From a checkpoint of a small transformer trained on Wikipedia: width 160, biases.
MLP neurons of a small language model. Each row is named by its layer, matrix (up: input weights) and neuron, and shows model dimensions 0-159. Each number is 128 + 32 x the weight over its row's rms, rounded and kept within 0 to 255. Numbers have three digits each.
After each neuron's rows, "fires after" lists the tokens most often just before its 100 highest values on Wikipedia text that the model never trained on. A number after a token or word is its count.

L2.up112:143101175143120168135110120171070103149126119133099113130114165180220088147146175134093124092155163161128092145087151152144088145137189112078140142108129098147122136122114069118095140089103170101165168143148124143079158142114158112123119111149103138211125150120133076141153142110158156199131087135082122188082202120166165148134052114158126146075061128112126129119145087123151096149131151136121099068162116116148097157086130160088183105123160117080132140079099177184075147066092135
fires after: " and" 19, "," 19, " un" 7, " \"" 6, " (" 6, " In" 4

L2.up42:118126125143133106132115084138118163174150133119096110200123110142116173124151131182183146116131112153129091145122120103122129132055208165082125086096097040128100086114133072140153147125219090167129150119134056133078083126123180107123176126104132095097161071084183103162152102084075099148141191112165147156120152122136114132130128098114143135129084090107105090118118080065136089123157089117162122154087124160128118168105164121140181106123070079202098171130166129132132172106140149
fires after: " h" 25, " L" 11, " |" 7, " l" 7, " s" 6, " p" 5

L2.up150:061104178098128124117156130137129121144145100160140110137215133120112106158143130210143144127136151123196116099152087080127063177101077145111058121074153120137144138129118187094166180153105179133144132103136099076098134032028130112102150099130119124120102140146116144123138131151121161108107215119111123112112070141089130130134150156106213105161174143110118120098129102113109116094164155098143117130082168102073075133172145159141152101085148137132105119144121201130114171147129153
fires after: " in" 27, " c" 13, " C" 7, " s" 6, " of" 5

L2.up160:061120121096094113109104114121098120138161109154096084156121103115152113099184172173119135132077093114116158173076119059083157164141106088158185128181173075148129171158155141123132083149104151121124119163137150129170153141088124075104137170159108095100138133192153117159182153099062157089175143113099168093062102077146159121198140143120171145084130173052151127089095199117136128144129128109158158156167198154122108107143119078089097106142093129102099182115140092136108156122120131
fires after: " |" 17, " f" 12, "|" 9, " F" 7, "-" 7

L2.up547:117107093106097159078085120154072042120097109119174186143152108100133066118185146137109147179130161138141121124106151166122180179089134138118096104138126171188094116185096093099138115141075136129119212051134156094135112142147142125140197110113060148115137130098102136097153127170164154119133168112121066095173203160063149114138130139136138081116153140140104111108142098067114137131151121173140084067123173129070137129167131170102117113089141144204121124116109117096106090154125107
fires after: "," 15, " sh" 14, "W" 10, " B" 8, " t" 8

L2.up142:154119104102103129149115116122063092141097037117130155179101155111187127157120166143108086124117075166123138138103095113124165111213106130146145089168114099146091107134119080136140131132139141157183158145095177153152090098151176130108140179061121136093149141073129100141107106153146128168194196158082128116083116117200130139117154128190166157181131150115104120119094161101156147120105137054101054113181109099107140162109131166131139137133180078152085146147095090132094128176061125
fires after: "." 20, " l" 12, " s" 7, " sc" 6, " sp" 5

L2.up194:079134131150114086063149111175135111160125190138116132089148117126090143060138148077122156171148130120118148150077182082139170163134115132123145162150135145108126097130123128111093150110111148187160101146121247132070150165088074185126107161098152151176093086111153150123058136125116073171135111232146115119116193148162125118101119101092155170142143104159097164122116098175177109085142114142077133084076146133142131139122117135130106100118118145136119178127135161100191105089106071
fires after: "A" 27, "U" 10, "C" 6, "O" 4, ".S" 4

L2.up143:131114188128134158158145185102129172111158122125101109143178107173154139139126168101123149133112087069147162113082150119035119101129071107054160154143186146095118109135065143123148114162132092093133174140149149118163106129073103161106154141123169174114101123114165126138103149119115191083150152148117105096142073202103099056141144153136136115180070174117053080105188087097131118154165104130153094131152119126154172143150100116119110140165148113122120140110093133188129039070108110
fires after: " c" 18, "-c" 13, "C" 8, " C" 8, " al" 6

L6.up159:137125144198093145151069128134123180115117081136138150151151071164149158142080114211141125112181122128140142144173179102166109156137106099121139092121130126193053132114108149141106152186089150209105094147146162086166085081119103093165101205084105140120139109082134128134143112140108096095128090136122175113134073109101104112105096118142145153153140184163081141121074109146119124114075116182138150167107199121166123113140130153106154111073138068132103128135150086076138166165191071
fires after: " |" 20, " the" 13, "-" 8, "|" 6, " of" 6, " a" 5

L2.up207:124104168102169095126112115131158103115069139165136129206160120108110152110167162146125158141103136125097135173133155129112102123123154073152136077071098160154128116169124180092206151127144122080113084128122163193120143131134093116124101153113153148167126095103104146110167071174112124099143164109185085107068146135073114127180088124112118087093079110070114189106096140121149059171087149165151096134059117094143090154107122096186110138129132160168193140072174182120107185098110100
fires after: " K" 22, " M" 16, " St" 11, " V" 9, "M" 5, " Dr" 4

L2.up380:112147121094137141093147095151065161064211088081155113143101087130183096175148121085131154158117117103157091095109123117114112107204061086145116074130153090110097099116156140115114112137139155126154155141173070116147122122099143087134180116196145167105177073130118122152166171126123185120068104165142070103171146127188120122179122117114129154153151140134118121119209098139113140106139067107166068180136126128179139136092114140147158090088121125087173118109097045165145121131148143
fires after: " a" 19, " A" 17, " S" 12, "A" 8, " d" 7, " s" 4

L2.up163:142116102166184114115091137158092100112132100166117093144181038150132135132120126112100094143154140156130107139129101118170146138107037098142128124155174122147083174124129180061140149160154091123091157198112087154105134172101091146142117066156210107132147127156151147169166188093134112089129159136167099125126119147117137108095107120086161116118102121110158170102092124106138255143129074142125124085141177112139104122093134117098122078115148159172052132146175141164081125149100097
fires after: " s" 33, " d" 8, " man" 7, " cl" 7, " l" 7, " p" 4

L2.up242:070129177102153179127123112134090170185183107108124111107140170097173084137135137118149161168100102147126191086124147128111139119079123145135180108112204138126070099107140104147150071088112174123101107154106127140143158102130171131170114122076095140122114153133162145188160147162146120108164126098169093096152120141059085165177151172110142056061084127087090096093164161091095151117113153087210102093074096075112123136154118120133101184140165147076154140086127134126132149191116128
fires after: "," 23, " c" 12, " the" 8, " C" 8, " T" 6, " G" 5

L2.up246:160159172142186141149140128082095109061146044143189175108125110112113116129133097145109135162121164122184076142159089123150135151163088118119149106089113095122163095128137150169147191104066143095145140103136192140121107122098110131137177075170182108174146118124104110131104133165065131109107182160114099050112127099149162148129163171121099132104089113113132143061171157126120184137085102158107149094115102128168120144117163118087124072119194094150164112140078014145130124124144135
fires after: " |" 44, " of" 10, "s" 4, " v" 4

L2.up437:167092134199140159119126092170109139113086115117083112132116066110096156083093112104104157163116141073129160132180191059160106062172134134119085125143138114117135144149128126146144125116085122119134079181124139128096151121122055099054137092160116202153109134131129066128084042141112116115149163120148152077123147171145132056165106178131176167105098202128119153113106164174138153083155128130197097126158133170130158144143117123134065112134173103101136173112161113126154074112135097
fires after: " O" 29, " U" 10, "O" 9, "R" 8, ".S" 5

L2.up540:129110150139109148118171116141106114045106114103132175111080120132122138128143140124076111097152110133106211120055161161123144078067133075133160107134130076118083131103128182138177102154145132180120117147108151150157139158113180173083140097167143114202146164128198140139136141142074156109167080121102129121121158127134165153149060154166098165044184141107125150148083109118161139167133108124171109075107086161186157119107147106141104078200130104125110085125070096121129182173119135
fires after: " f" 14, " F" 9, " Ro" 9, " A" 8, "a" 8, " s" 6

L6.up202:124179119169140162134080109174139170097167148118142115132142124110107134138119154155182113095177124177170119084176085131115151117073062095153117124105102106131111040100076076164146157121179135149162108134102160133139149117124200133121075118139202173159099130131147190103138106143076138108119082100130146113171131125115138091185124148075070113124111151135067160061127087027098120125140073140144121067093140106128092163123126126145123141151160121111126166075129154156203102147112118
fires after: " |" 29, "1" 11, "2" 9, "3" 6, "6" 5, "9" 5

L2.up568:181148104150171084109129158181094135182105118131118149135113147133157141065163111124097147108095178234145060145086119151126139114167148150108131120155150150105084133112145096117125088172111161122120171161097155135122119156111066214172134125116152170101104080090155160101180168122153125131079170097124121120152115206164091130112121118075086145173119083088102133085100127156099087166105177073164161105129136049113170105128115109120169137099157112082155137158113123177074149109117102
fires after: "," 35, "\n" 11, " and" 7, ":" 4

L2.up278:106165163096145161118191145143159087088112102117178098118187110135165145100142106098130106151115104148144142131099174155067198104125172112102107142130128082138128131181157074089210094164104143116152111140164146186119144177145169118147133175093100133179131139199136074141166150126146090170151128127132105069093163108074124137148092173152132061098072152157091125058176092143133123127169100090094114087178164078147138098141096135073126077130082077100144133123115134095123162109110158
fires after: "," 24, " to" 12, " the" 12, " and" 7, " B" 4

L6.up622:132114220075121065094134152142096170092133089117141098100180098158182130105141169124103103103098138111176120189145167111122140133117109101147167169143112125116185096139128132119105097154105150131164146177170095130109081119124130126156137119108101122148176125199151084152157149198128122100095196127102166094091127086098131156123149178179134155149086142131162145096124164137088142071093178130173161069081142084186136136149124125108081112081161188076125141120178084148060099110091137
fires after: " the" 36, "'s" 8, " The" 7, "," 6, " and" 5, "." 5

L2.up495:072143156096095161114101106150123088116141084112071110149083138119105121128128203207096120102128131194128112179137108117151151188091118109074144110128117119126097133173123117138110152099120066147175124169169136098130166129050189075059147124123151115054212109123110142149192135154138213121131096119151105112143165135129164164108141104167092200140089138146090142124114143143128144162065155050094063102145116106165114140087076137133126121138168123135117121114136131148123132104135164
fires after: " s" 19, "-" 13, " \"" 12, " A" 8

L2.up8:147120159090165152132163154155105141109064063124149166153164175135124123122142173112163135179074107091105152076109116135092159128183165102097117131056063124166107074125146100172164134163110152079159119092159155126109126139126114086090099136104122084140133171163116091129176160152113144105158131122123101142135082123145107135123092171194089137099133192038047181123131099135099195152104143168161149066141118137212153121101127124105115142084157152099170151115158143116130128091110174
fires after: " the" 31, " |" 18, "," 6, " r" 4, " \"" 4

L6.up285:168109116137149130094141103161089183082122057206154165129158131157140133160142059126125141097107145105100132138141097101159100109127169117125114066124175118152125194194133095156179164079132179123128104123160161104072158113125166173086146160134103132101132154119126043120133162083149139073144120142159132092068089138139133106168194138168118087095136174102131145111187128103124071102139148140124105086117106143177101082110166060197150153090131100153183123082123168138134170102138120
fires after: " " 55, "-" 8, " (" 6, "–" 4